MLP neurons of a small language model. Each row is named by its layer, matrix (gate and up: input weights) and neuron, and shows model dimensions 112-239. Each number is 128 + 24 x the weight over its row's rms, rounded and kept within 0 to 255. Numbers have three digits each. A neuron's up and down rows have the sign that makes its largest values positive.
After each neuron's rows, "fires after" lists the tokens most often just before its 100 highest values on Wikipedia text that the model never trained on.

L3.gate438:129148104103069119084092131132132158132160117116131082116127113156157142111176126120122138106138100143105092116123097145118144132128085077154140133133119108098164106092148146135135129145128116180102144105133143137134164143101110133098087098150122113102140179099123101175092107156111129191160122117127172090136127108179112138121105155134137149137120135061079139150142154121159127119139
L3.up438:097122144135090107157108125133148130153085175131154059106107115114096161126128110136131130146103164150102133116091131140152192148104141151118123127114132143124121104134134159150122097130128104113126133113119138086131176136169094151148149073128131148094078124131142139132128094150137116120156147116123144096111081155096095099109137123125092101128100113096110154150106146108137150128159
fires after: " K", "h", "ou", "an", "er", "k"

L3.gate603:139136160166122153147071144137144136138173129106142179111099105104148118123126113114141148115126112107130156176146123129126131114168076153119104106135157111137142154148109144138085136162126143125131142123113095154162109155119126137102122163138132100182165145161125118116144163139103147156157132151115108123138078134097130109132118141156069104150175161091107144141122137071166113149125
L3.up603:141137162112126142137137134163121156105173175150081104114104122169176131102134143124136092141115101119141154118115146138105110112128143114155107118142105105147167132137151146131101137116114156140096107105137086104113102127112134112134153144080188122123146091134131138091094174164141125133152083125119097108144154172143146141140136114130133115060131137089115141118123113143132100118153
fires after: "g", " A", " p", " E", " P", " R"

L3.gate126:163143177120117118100127152138082120122158129125165134134103106125122138082112121097115111123118138126157119110114122148153132130120103149139076152129127125146123110132118113129098086204137118115137100100063114140149125176177135126097140121139124116129095155107112082149110132106141112176152150163115096158166109165156123126115128167124126131140143134099097127082093177109127142135157
L3.up126:123147133134093110107114147104074134135127107130107090129104114134147091066112172117107145138098128148130107128104128129147124097117119113129080150133104123121118138141106131129122070157084098112132065126144113093132111157159125150071156117095170121101136170086100106155080106085164116129108158142153102113121103147093119129142149153120120149145113130102105119101152146129108132144129
fires after: "at", "l", "0", " b", "it"

L3.gate402:125098110132151158173127134179117127120109114168145172155160159142128116140103086131120129143119097151101127111111095141136078119128112098111144090144127121160108102129117121142105135124128142107137087095135143157136122103125104146133143117118147096097084122091104106146155165172108149164111098143137123120145108084127097136108126130113146175148125122101154155130142099153110096123121
L3.up402:138090125119159168132117150130117175119132111143126135145163131142153124135159086123149137137149157156120118154124134129107149133144123171144113087111104144102125118147149154103120132128133120178123126110109093119136119109131108172150084131134120085129127132075084130175110104151114104181095080144095136143086132114119126122163062111079171174157071117141130151117130093139165156159157
fires after: " M", " S", "ar", " p", " st"

L3.gate5:116142145136145086162124122109154108173124124173106123104117114137186130128119097117114123111149130139102124116107138127131138146123141118139117103135180113145183136125120166125131167125127157141160126167086089125138167127133140174060106130092092134120113145198164133132139127098127120122146104151086122146145152151153164131112086111135141153120136135099144118083149127121160152128111
L3.up5:136117115119141119141130153104149115148110095159071140073166105129145134106125147144152081192087127124089129127148140103180094153129165128147109130136154129180126114092143148145171132092115097127113135093171112066123144102134093165137163108103129108085099066165127104159136139142108134105104117143132137098113116096169145129106135132109140118101098116124123132085163150055134138163153
fires after: "ap", "ro", " K", " pro", "a", "ab"

L3.gate512:111148124150153123129142092117141151156127137147161081117155120099121165112132127114130151119115134094144113126109053179106131165139149115141149089118138168135170119105119163101155156133107134127171098113117144160183126097095118168129088087125121147166089127113138116101160161129089155119174177118150135160105120130142117114168118118087141133150144150152130140100079146131165120110074
L3.up512:154146075137108096143157131142098098126092096093126070142113104112094145126168177158108106136093140148127107131128092139131137136166134099145115076131072102119154121101151117133124121099134115127181116126125118116147112148084118163147111110092106147099065139112162130132113140159068119147119193112142153141125123115105157134194108172131149130118174127115107148117124122146104103102076
fires after: " T", "t", "r", "d", " D"

L3.gate282:121159094138126098103148118143160137144129111114123087119121138100113126120148096122115153090123130103095127147154083188132102159196166137153135106111132143136150110130139151162132107124141121137106097095135101180174096121090179149114135158133112149169122125164151131089175138105132146151179115149098124161133135110142133123139157155086129116163147161132090135136104137111196143104111
L3.up282:117152154139090114156121162124108124166125136125145134119118149111096180135106073129177126096133117116127141151146120172103161160190161146134148117136132136133150079104138136110132143111136091137117156138174088164138145118159142131148121103147098157105124143159145170116139134137126135074133128148076154171124160127108146119175148138129128124148177138150143115141159110133142123118147
fires after: " ex", " J", "x", " e", "s", "am"

L3.gate435:164156146147055128091163136127120184139170102115133142114134143131142101099132126075138129141171119093149128134146089117133155115113159084127123139092206122085102130123138151161101105140098120130131142098114135165121136137119140143067121134108150112183153160109143110121113140122152163126180106127150097140173134144157141119136133124106130145101162170085124098148119123138137145143082
L3.up435:146144120121159132138155164081072142141101158091137146128126094122106131111155135147119147100130118168145146146096122132134103109137139140118089124131110098115113161143107113081162144179159147133147125132099122114138149136164106066133069157150142126109127135152127111148143140125097076134126101120104108147126113108143109098171110125091140143146168106145156097152150161118125087125142
fires after: " pl", "l", " f", " r", " b", " re"

L3.gate380:122122174140094134132150155133135115140140110134122157121122174128090107121090089084154183107118166094142132180142076123172135185104127145085135103131139146126131176140133119171102071123161149131141074142139130121162137107094156130133125154120125100160115123123097117135126123130160153129144086121143135154104109133108109118105140125105114140143149130135104105133119115123164123172142
L3.up380:128105130129123093129158118164094107132102121117124093111124109125113122152135107157117106123110146122138113163102157125128107137111159123120145138137141118078156130162176114128146131148159156140163073111134072114180157117106140151132094135125172102121146085114101150139095120132130108151143097132111159149099097085192109128179118105120112157126140113127133132172119123136126145128132
fires after: " s", "es", "r", " S", "s", " R"

L3.gate447:140128127109116126138155104163164163152122158140144134145130155104133092106123099128139092090131114107087136143172115124131103117155152135151068151117143170127158099136122127109091130126110104135147101178147138181125155129141142155094126130121120135145121126154164113096162137136054148132153130126068112180110105099130123087136125112115118144135126121138105154131079144123161138149104
L3.up447:122122132098150132141142173151143138145154141149139167128102132105104098179176089113158174113113161108135168158124128111117167126124105123145127096086109151150118128190187154131118133126134117152135150115115121132147153091127121126090077148181083144149152143084135145137106172091159159181158134138120141154158126136150104084171091133114106142115139138161113102153177098136125153121167
fires after: " or", " J", " e", "r", "o", " O"

L3.gate351:139146088123153092126153116156167125168125105152145141119143158121139116124121128100131115141166125102125120152124110140130141128091121106162134105117169152087140122118152147169116092126140159148104106135134116124156157094096112111113123113143117095164061119151162090124136140134169095179111140089122119079151175145149124133132132125088117137121115158126117121132145136090138145141133
L3.up351:126099133096096108117168142121119150133124163153113132125100114100137156107112069145112162163113142139112130097130135155166121126143102113133129132102140163132121118120160143163085102075126142138126127112125114138141147102156136120117139101139083160138134097098155142117112123095138137108157121123107157157134139108142108109135162111117103114137088127137132127113125170128090114142143
fires after: "in", "ou", " c", "an", "um", "o"

L3.gate680:140094092117075181150107128150128126119176154145146103131124120135152120131130105109138129145126131132100101103100145148072146168152112145118092119132134101112137116142114110156130137138137134115179107144113091149119115155101128195116102132107158176139133150152171125110160164141112155130161149125130133136178137106111149098115120100121105106132136128086088122101106103170176094103122
L3.up680:095141075115112119142110123113111148129160149114162179167107153131102122104109127134131163152111152136144115154121126125108188150146090122147134103136141102112140165125130113088157135128081136151151172113141151155161119092115123124159108119122121096173158199125098154131113139174141080121087111136122143161124128116092163117125067094108124150121084116143135157149138135123135088143166
fires after: " I", "i", " E", " O", "ic", " P"

L3.gate465:128128115125119157142136105147117174107116139121106098135142112098133141114123122149104101131144132131116122143118122152119113154191162123114106105066128140116196167155117106163119113104108110170137114149113154165143067097098136122160153126100109110100137182138107117109183166164162123083129139129081114135158150162113116128150137123110128117134140160128125134107126123134168123127121
L3.up465:126146169124089128117130136072113139133152129116158140130150130130108117210115098133147143149115111113111150140127092139111097158157120138167138103109121146168123102098146112170115132159145129129138136118123100129145081120126102059127162118140145143117141154109109163149108161107104133132127156126095111180149118137142121121138145139151112126075146144126140165125126151133151137113143
fires after: "r", " p", " k", "le", "p", " P"

L3.gate424:121108137130122157163103116127094094120139165121129166088120128180143124114140104088081104160118139107139074082158149112132150115155101148137117102123146180111163111141137119103119112169126132133152091156103115155181167126114144121129126134117154123146156134119149097123117149128118159158141107174131105098138107110111158128166093089100121098121092152135141109113112147204117136144123
L3.up424:116082168187127126150168163106113099100087148111170118093063132111105138140109134124117131146156119140118160102112121146175122149171130162142139118105115125120149152154121125111102136122111092156076114164106187165108167131118144125131132154171143163151124120150120125137097111129134137130123150116152153097122130129095142166156098063166114133138118142122149097121174123157123132121124
fires after: "u", "f", " b", "il", "ra", "l"

L3.gate262:140140150103090110138097130163170146112154138140099098098124156091108153099136113115100142158158123137165147169107153134135111128165136136155166133050160133131110091149148110102133137128169095127109132075138187168118125108137123171084148159103148137124114099145143136148146135114138157106144161149144099102155090131155124131118153083139108142100134135126096108125138102114129109069130
L3.up262:129109119089155160142147103126135088113099134137163089115110135106150154121110209104148109109132103135116090110137137177165170143155143155126129142116116109141121110112109122151153181082109106122113132095152130146130139133123135132124125121158172131106116136137125116118080149173121082131155189151133138123088157136106110162144124124127135125144127130161086101145101145150169112112144
fires after: "v", " V", "u", "av", " P", "qu"

L3.gate212:145171144147113133113138100133155121176145109179103107136130115123136122156154108115075179180145136098083166150132119135132102122124154123145121100145142138135129164150152127145134133158174107127127145150170172159123128117110163139085142151171135149108132073136135139123148138146126135150083108153101107111156111160152110106127093101116164159116131137135175150125128088097152149120138
L3.up212:152147096158108155159116143152128132125162091108130167112144126157122111186159058111132124130107099124125101132164087129149113141117106135141159093122166162149140097113153123100150127119124090137156112121158114124102146131113118096158116133135142125127152112136143113142106169132109157167108144147107148092110136094134124084096116167131122127111160153161103158135095131125124112096130
fires after: " S", " c", "em", " C", " M", " Ch"

L3.gate323:129159159132116118120116162133170151122119134127099130110089191146104123152118111102120147133122131125107125139102135143125079139128163123158089136117111139149122089153129139135166112152108125133096135143151139161138146187125127127072145118166153107119122112130165175116083142166120139137136143110119128152114143103168111128073180107112118125120153139114089096106096162108135107108096
L3.up323:147132132088114152123142166106169142131125118110122135104132099139132118135086115152119161132144127125073153167117141118154142135140123129161127074118144155140117142130161096110124141059167117123140167130166100118079140121101127129178113153119107189126121118121124159160121096130091079128096151127207143148118142165151133147168083081154143147101115111135138108129138132156151144095102
fires after: "iv", "ub", "v", "qu", "ist"

L3.gate674:113145098135077128138072127125122139169150122141085137127121128158097110136116092089114160115151126100115116136158129147129076159119122125168150106098196130120127130130133115128138120166162136134150136127148094159162098147079113131093132131121171105160124106141137144141146107151139173182138101155103121141136139099107149128087094124090117115131136162146148130161074128131099109134147
L3.up674:098158111124089110136116084164141147182150111170138123170119093122144098112115135131125147113146118139145131109128119158089088132120141104154148129078145133150155128123133198144154157129145124156114109093113078122159124170100113129089116120118144114136172134143118156097105156112120179114146136130116131134149128091148138104121097147073107117146129143115136165172111143123140107125101
fires after: "p", " p", " J", " P", "i"

L3.gate385:150080152115113146147121098147101149145147147092148137153110151116089119115123171123132098108115147138131127153090151162134143152153135110163095131072155154086142148159130132117126104127135149099135176110109158135140157089121123154132101134113125153157111133084146149098155148131147147094177117088175162145144169124143103110131101101118147157114156143153121131124122117134175094144149
L3.up385:174126149147162132115161160108186124140110113128186126141120148112123108185166120091151110128107160117167180122130152141132165132132149145135132127104130146128171158132162099133132110125124126082117130138099118131129146070126142109095161161138139134143127125142126121108183124114131102098169136152153149101169149178122160136134124177109153154115098123136142096152150131080140179125134
fires after: " pl", "ver", "l", "s", "u", "g"

L3.gate508:157130176129136125143148122159177136155171125136173103120117084120128125150154104091100144110148162090145161136130110134084173131138157102158134087141118157124156122121091179113125133146079117157119149140108122150129160138103129145112109086125101143140137195115119141127097133191109123131167145156135138138155168134168108091157123127108140120086126141101130144145152164141153099109141
L3.up508:133137127116123137131145099170144181117110111119099109117132089101123122111163124121134113129124161134150139148169110122140133110118133109117143153071124151089165149166157097164108102146122092132081139111115138133143136093081097076135150121133117129136138140163133071139119092130180140100131114095109109099133112157151174113116129173139128134103115117065132159152126142101170093090163
fires after: " pl", " J", "r", " th", "e", "l"

L3.gate642:144125097145117097085121181158103136132143125116086127099164135159146127156153121115129160139134148115116141178135098112134124119118116133077127101112113135127123130118122114176108095108123120143112115086190127145141121121139143141103167120146078090108150116130112103160122144141175152133111112139129131104090099097139106123113158091139142133169115119112127105127149122106153123143084
L3.up642:123118108170085098102130132142133111134143118113115078132150142123112119145140082140113113140117134162108154117186099158109118144146145099122112076122119109156127107126124134151137126132147098143104119093147101156165129114154118133110114117156110132096170117142074167142102102129152114097128134101143177124126124125147121138149134151146145179179135104147137133138114092147119155118103
fires after: " S", "en", "ear", "er", " s", "ar"

L3.gate245:112057141184130110148109123114070122156127128154124140129122148106127139080149145110112084086114103129146137141130159140120093114135111123126125146099123166094106112160128138102162130139105150095129135150131137148116104090177107127153146165134123117102108094087141127120138143151154139086121119073114147121097105134181100145123164119142076142190152108132130077084106134153125109119119
L3.up245:109129153132138115130114158180156124140136137139119170094175132141147137147121145104188108129139091160129134162089127115134111154143142122125131124098122111124112121155095147163149134164126086136124127076124070111141125115129149133119142122147145110124130130134126143123144142133115107077116084118110123118154148141137117137176110117099112116156138138151117135129116051127135145131158
fires after: " p", " P", " M", "ep", "P", " m"

L3.gate586:116115128150132118128138090148117126142153088115059125137133125137155137124183160109080171120086153105124161159101139136120118120152125160143167091111094129128213111162134109143135148140140098113114107156138161119128140161153161128158101155151128138185122098148101115129155086129132137083132149138115130157101110110088078071090132152116102163126123118123139121112138088130160120119121
L3.up586:161122166145095155134177061151132108132132121106083130139136122113088137127140132129094142189074119128154123164075152144152144138152119148123163161108138082150157111112125126151163133150145144137121145152125144141140145124150123108145109143082100112140115108178100104127148158146120119115140137126130124115076150118113089107090129144140140162111159119118129141101106139148183125135119
fires after: "i", " C", " H", "an", "r", " f"

L3.gate39:129169110128119129091134140112170148146178111178130149136128134066130128120126127107119171106148158118076124087158145139125102136115113118149101123107143143122149157198148155103161145117123123127137148155165137144141132109126107151148127142139086150129124123154122101104191130085161173120113085143059070135155144173148126112143154132113100119188120114142139103161142075115108092111119
L3.up39:130102101123139083158130142159131126135124143116169128128117098084144127092128100134079129120116151155165110190156144101166150123134104085124129118120135096115121126144097135133084141131144146095103134147117116159109145079149149130142116136141103169151110115113186169112153146158105145075141113184087113136126110113122094111097119152185147090103117141075160105134114121117136116154151
fires after: " p", " h", "e", "os", " H", "o"

L3.gate3:144115116103167084112116156099139134114151116101106136140113084155130112154112116120134119100133095116137133149110150143120180092116165093106125148116169176101135126177138125125135135128123142149152132158149087128136142102141099105121131182133138140144118147126120117177183105133166175145163128109191109138154119129177101125153109114149152119150133154147107083120123134129108138189134
L3.up3:113161120103107098125124119135172121159115126158157132101113132124137120137147133095061163097123122115156167139143140112101159107124147147136161104136107108139187098087063173108186147114142121136112129160137170169141102099111155119120124111122110116127143120147137160085118107116121133078098090158147145153151161149096117109075161157140183158146133153089168116120109135112159139124156
fires after: " th", " H", " h", "h", " G", " The"

L3.gate569:168150119152149133129142126156103130167150117133101157118140133086108110133127129120153142097145149122121175170143146137109127151138130133125104119155128132157182117150111121106165149138146139124130105141167086103144143154092198160153136135069106140100140091095155114133177173172092121127120122134121138139088085134166115138136178128122155114123129144138124140128102114127163078111118
L3.up569:143150152147177095130101124088099132167074126133117135092151106120125119104126111127136107120127147152069139158164113120104105172168127176139118144149127121138174096175091155117120131130114136140132121115155086132158120092140124169144109157106083123097048122117083090112146126105166144133120120138092131136128139139166106123092133170107119089160164126124129103127179155112138123136181
fires after: " N", " M", " H", " n", "2", "p"

L3.gate457:152134146150124153112116133145154129159158154124108116143092093122112140146111084129113181132156167117111123132099146131107146094147089110201160090146116132067157112179115139122142173106158165095108155124118144089141108139121108142100089157128116152165124097130134157131137098120118125122133100121121165154137114114159131123111114117109103157149156124145134117127158131158158153086107
L3.up457:158127138151130163139077205121139146172135155140086096112112158127131133130106130126090160148105129129125145145137104130163106123121124151175102159151085143125088127109156141147091151112108098142139143141134096149167113119148123143125183141096137119167103100141130192089128110113155128101109097105115114125118095139138145133105093151146172120122081113134137157125108151137114113118143
fires after: "a", "i", "ab", "g", "Z", "ov"

L3.gate202:157138150113124130134149111127109173137152109094155125123139152118098132156082086098103140142116132098118146131136095158122142164137132144133118105075125083092144151129111088131101132137145101154077163151096107150129128163090153096150129088142118086148125186143149122153128165157120091115142142085135103124171076132108161117161104107135127125132097174104120125066125159164146137132144
L3.up202:150122113104136094152115127102122150094111167091157149111110128107130097144116138135096161136106140147163108126164130134124163105169092137154171133119139130101102157131130142172079200116143133145134118138104109151112109141079146116150130123107147123129164184105131158084107189153142141118097133130128131122163127122116163119137128155148112091099107133129090134109136180132112116141162
fires after: "er", " g", "e", "u", " J", " "

L3.gate8:161112171151080165117128157140087139147154122100108107138146122099166155137133111106097117137115124083124132154131112159161126101121126149095113114136152134101142140118125127196104133131109129144092117128114158116145150141146133124103121135161093095165115152080150104150120121123117143162132129117119136129166121106177111142123147081118160107147152116114142131188130106155167104081142
L3.up8:153109168146147118083157125143091106119098087115143128077100144121086134099120135113095114157105114088124125114156119121166112132133164156123167157134124120112111181137130141144083140154123125115133163137153143129137149140141134081112169162162160091130148125140109138148117109112134097143137116126187110176159164139132110150174159100137062147122166137129091108118161155147128128140109
fires after: "l", " b", " al", "al", "il", " B"

L3.gate534:103121154141104125148158092146153156172145071174136124138109130114125128164119093114130111163173113108140170119132148146172115132148112114119115154082204117140131129108134149149136152106130096133122118204120136114120108100084119151131117114144135128134122122126152122127165168136144155121140144117121094143192103144135108130081137096146128099140131161115149144119085100108133129103164
L3.up534:098120164114149113141138150091127133136120153139178154119141152156099146141139099154163093107102130096167109098153103130130180133131116137124100110180122142173131138109127112106121152157133105128176136129151142159130124126131152123136112112155117142114125135108113159121112128091132192146144170114113110128118126125156127170143141116135128105113190125173137152164113166185120149136125
fires after: " p", "r", " st", "art", "ur"

L3.gate241:154128160141121111128139149135140156108130126142057133096145135120115101180135099122089142174139124114137128161146135133164111143104140168134128158079105136118133127144133139164136120172167107165133116148108110092116151111130139124137107148179150167142139117183086116131150160098113162128167144154097087152085097114104122107136092133132130147125134119122097158161147082122146151146101
L3.up241:116151110144110082131131134095150103149115094103106126071183155135120117179154111113134104148096111100130172115146163098126118152144126185107181149130149112141167125147193102139132103148152084143140140184113084114117149151120103150123122139160159149155110085171135114157118103086120107107127112160116125139123102130106114139123052151112103132110097110120124113112140114108129185119158
fires after: " f", " J", "ac", "r", " S", " C"

L3.gate470:131066162129111115130127103115140121122137085118129104111142145120156140107132101106113134127151085117148135122193067140174100128142152111143121177067168140106126143142099103103115131162133116099132149119119129118145153146106140176150136134136169110147159123097123094142108138140174140128156120126153133141159126177125110108139074097131186149143123120147111117154113140110124153127126
L3.up470:146094096095133119139138131103111149116150137120092157176148153070097151131165156113118133132075116149151138160167132067123145152118099123152125141099152134148160117103165154195103103125141157115152125119109132133136139087133110097170128133135086140086136130073101170109104159118103155097114157095116131119104147143100107130116159115152134120118095099141148123125140148115136186127114
fires after: "er", "u", "r", "g", "is"

L3.gate521:158105155146132094131123111178093123143109170113144133116158131125159077130090099095150129103082149089131142161125100147127124152175118136132085158113113162114155129120140134143106133119138095147122131125116121146138123124088107123088125130135143122146134147175150079145162138123105140181148137117109129173182141112137159105102097110099136127106122141119113149120104128160143123136132
L3.up521:106152138092121112118083159123115075106163120112131115143178151129148140151118099135154130105134158098135104164123135117110170113134170173072116118103130145117125112110142128102137154095125141119134125153135178146135168114097111164119151140103098104152112155143197146131149111104136181074143180106128158125154179085182168107123127109102149114136133098153087101108147104150124088127095
fires after: "ep", " J", " se", " ex", "ou"

L3.gate253:097173135090090140142115095167168145154229123116142156127147132151107098095130097127117180096134110123107135170164112136109142159124124081164131098104130133136144129147118133127126106121152120110110084148117151155151144132127104137126150166146105135129095128166114140151111164136112187130100129163107070133122101098171124111125159076127130137132130136120138142115112123083168114088162
L3.up253:155140059088093150124132113135121098092128131135147127136114087141128134135152099148118111130135088101092115080114131126130126163123131114162089154137149144105123084130118155125195126080119119058121113135077132074159184151115124162123083114101132118118118142115163122121092164147120126099151148118114166096167123091120102129184128134154139100097136146118164110118076148128135102124119
fires after: "o", "e", "r", " p", " T", "h"

L3.gate159:132125175138101128107140145141128160123146121139096136100168103158130100114121151087115145079106104076110137168124102122106155148127156180143122100121120111117120185100132129178132115171122176155148118124140156169158142087126165137134125140105131094140131153111132114112121130154131159157134105144087134088109078112130169131139119118141124148157154142157109092107144154132156128156153
L3.up159:126085139120123148106116113093135156130094105155161127115096142109115077100144084096155088144131110142144146102137117131131122130058121134138067140157138108126109095140086155043125167115121152143112139134106147115137109142127135144096108141127177099090097108122162113125119114101128123126090114135143150128164123108131111131109127104154159062174125143151143127143121106159101139120101
fires after: " F", " f", "f", "F", "av"

L3.gate284:120122116147062101157133098114148118134171168123139093148103164131129106163126141073123152134096133098099166145133119126084125147159133117148115116114093094133111105161117117132144110174126158139104079130137114142153104142105121126064149156116167138100158167151162122078095156123115188112095125112109117149151128104171122125173118140126153154115103164098124125101095117154150128092092
L3.up284:115123145138081081123135153149128191152139128097145118148147156112146125111132152122187133148153157114141149122104136116108119157108099143125120118126136125146122137087111117140119151162085122122133160092105089099089112097153084137141141111161158154167116141114099129140173157137137131170150162087139106117117140166108107092119134128101151107122109159168109101142089162085131108122137
fires after: " T", " t", " E", " I"

L3.gate396:119153136116119163116160148137113162146132137111093117158156138154157136128148101125107124157103076109099154156173121177123149123150132119154103119150102128102124144138117113149157107149144121173140143109140099133145102134137097144134097141184129152171112121151124102107098111105095131111149126162142117109141114135146142159129124123105144135126124136091126125126146121123163146098092
L3.up396:134109125126142101138114137140117107102130108150120145083128133122147139133194127157107129153124128125105179143141147099135153112122120162172151112101136164100111136090111161168116118132158078122179105126109105117130110142168169186144117088106114127143163134132106110140128057105143130113089103134160151123121160121113136146135117161071128096130088111108126159098118092117109149121165
fires after: " Ch", " J", "f", "ac", "r"

L3.gate325:156127137075130164167151141153117150106164144160123130158203131159131125104129112105105118107122139116094097129133111084075149171148095165147122118122107137099127137177167141133142093187137143144148130132146123195128130124119139126129112118139117132121099173103149116108110137111141137199114062159151145104143096142126138125140084102095130134124153162136159131136167134102184108140120
L3.up325:134146148134136147107139132121159174098152109107134094099171126106148129152140109129127166147113115143119132126097091151122162129108144114089156151114152114108133101117130127142075121128172123162121116142099135144126130136165165114084111118129069106130125109139103053163104108146156154169161146110155102132138094094171083138131123096119124115178126102136123155153190144135137136147120
fires after: "il", "h", " Y", " F", "ar", "o"

L3.gate278:113112112125127132091161118088155154173131101132120122154099148093108096132145106099134123089103124087089144087100134129087123134144164132135144108139171127136126156118163079109127100116160134164140124118134111169150110136159128118126111153179132104156122106149161128153166128099144133162177098132070104140158129099131113081152137123118128098139161140118088112126076129156127139103146
L3.up278:124092159101114129087142123102159168156124138167126153111110130122082070105136111136108128097105154125161148107137099133132141119149142133134162119116170143121150169111135144105112122092150145171109151094095151146145090147123122129131104147157134096120180105119120140158156129076118146157125141115107149090173118123101128126116153125177154106138198138146123141119097134113110156176144
fires after: "f", "ard"

L3.gate168:125119138105157100115168147106145115153131145139117142110093155089097147120134121104105117117096111109128203120143095095091131143151104149119100165101099150102180162143113107094131106147113140113170144123108113111112127121131168126162118131120113150129097103099154106109129160118133130140149136134165086156115134149085098090130133107142102151126119167153127119162141137153158089143152
L3.up168:151168110087117107131083153135173107125135114147165115137102173136108138143149113133132180102139115127125115129169126142125214144134133141138132141124115137086167109108107141050142168100133145152165115134147113137117152111149154147111123102140110137116101135131136103150132095102156155080123171111143122112148122130134137092122116107112166146175105129145161148177154091133118138129135
fires after: "g", " H", "f", "it", " it", " th"

L3.gate28:126168137139164130173127158133103109123149120101150152112084169124134158126120161106118138104127105095126132144108128130106132148114114119116119137128144135166149107126143145107091128149111120170118155135093144152136140106125144138144123133147113090150171157093136108114181130137120137123133137138124124144105101110121159114157117102106126108130117153122156119169151145193163089124160
L3.up28:131131102081119131131117104167121118162129119162177127097134103109117143139122107125103120141146122152128157135170101125119150151122095144110130070141116161097171120166102142163140117149142137139163162110108106128096140090155143112160106123111134150128096140096109116151167142143115128083142120136190104079121144157151124132101137104132123140139155120121111077101155137119106124129163
fires after: " h", " H", " ", " F", " N", "f"

L3.gate689:132098063126068096105144117117142136136158143125117203119137131146157147097146080127143134115122104123113101166148095152118135133121088098103147114119141107124096109100115126143148128147106125163103095129101151166153134125083141125121122127123172181121144139140108107089109152147133175143125119156131126145091132141136145130110087142109141156123144160119089131124153167155142135108160
L3.up689:130132106129128136104114131160123089131144154116141123165116105109122118191078106130096163076098115131087143165158139120122185134111127088148122074142120119128124150132152124124156146092134128098123106112064155158153102119111136149128124140113147123138145147116145147137159111133117122122158138104105166077145132120153132143130125136134130111127124150060173116122117082145117121135136
fires after: " E", "e", " S", " T", " Ch"

L3.gate628:124115160139114137111112160095101174106123129084129146118096097185110131125092106102147097161134074104152104102146116141091116130117139142149123125125115117083138143162111101108146137188089118136136138127121119154137141137094122110145128100113155153184107136118146118148119146148116152116136124133115091087192116096128153131145111051140123138101108137141156108167108156114139151137111
L3.up628:091136164133133123151103138117176177130116179096101116114184133108110115132163099129145159137095113127153090157166132158140126104089134151110115140102118128131135125112123161151102085143122140170127140095103071119133144123086162146123094096149118102141151107116174120135142119141115123120113173119180126142120113147158146079143129108134141121146115116120120149144163135135153133094106
fires after: " f", "o", "r", "on", " F"

L3.gate445:141145112128115146113120155179100113131148125143104114171154120127129102167151139106116184109171140106116133131096111093139109127178144123117152110104128157130121150156161138140129165109113124164122117107131178128167083116113178110125114139159124112141136104082101140154205154157142169135139123139107094150114140126136124124127144151159142135168118139079154143174103101129157118152122
L3.up445:122143101168096169113145127144150113130162103112116127160127141140173145159136128120110127108160117126073092131091150119110112121183064142118129111103115100132071091166168160174135157118142104131107095132143137091117082126105136171140123122144091131129135128084095093126107157148163145160139146123124140113185106093105094157156126123121121097121103160131134118097103124127152130172171
fires after: " M", " m", " s", " ", " S"

L3.gate344:130132090152107095099113124112128192144101117125132087175107111126105093092141142121129143148108121125143126132125124164159120150130127088126140153118150128152134154116130156113120103110111088133112136108135138142153149133144151160127116132164122122110124128116118111112125144203124117147158158150087117119127141182094106132104146127138127092145130134123127127159103160116123095082131
L3.up344:102115110160133123095099155154116125115125147068102129156106081085126148098127136133102165158106103154137187144148110112144117138135100119102131098135092114135139153171117110124152122088077116127114116169119157134120091087160129151116136152111118102124084157129082118114144111135165142139106141125076107112107082121119132114108101135147150141147135092116168114127182113137110106152156
fires after: " b", " \"", "20", "0", "4", "c"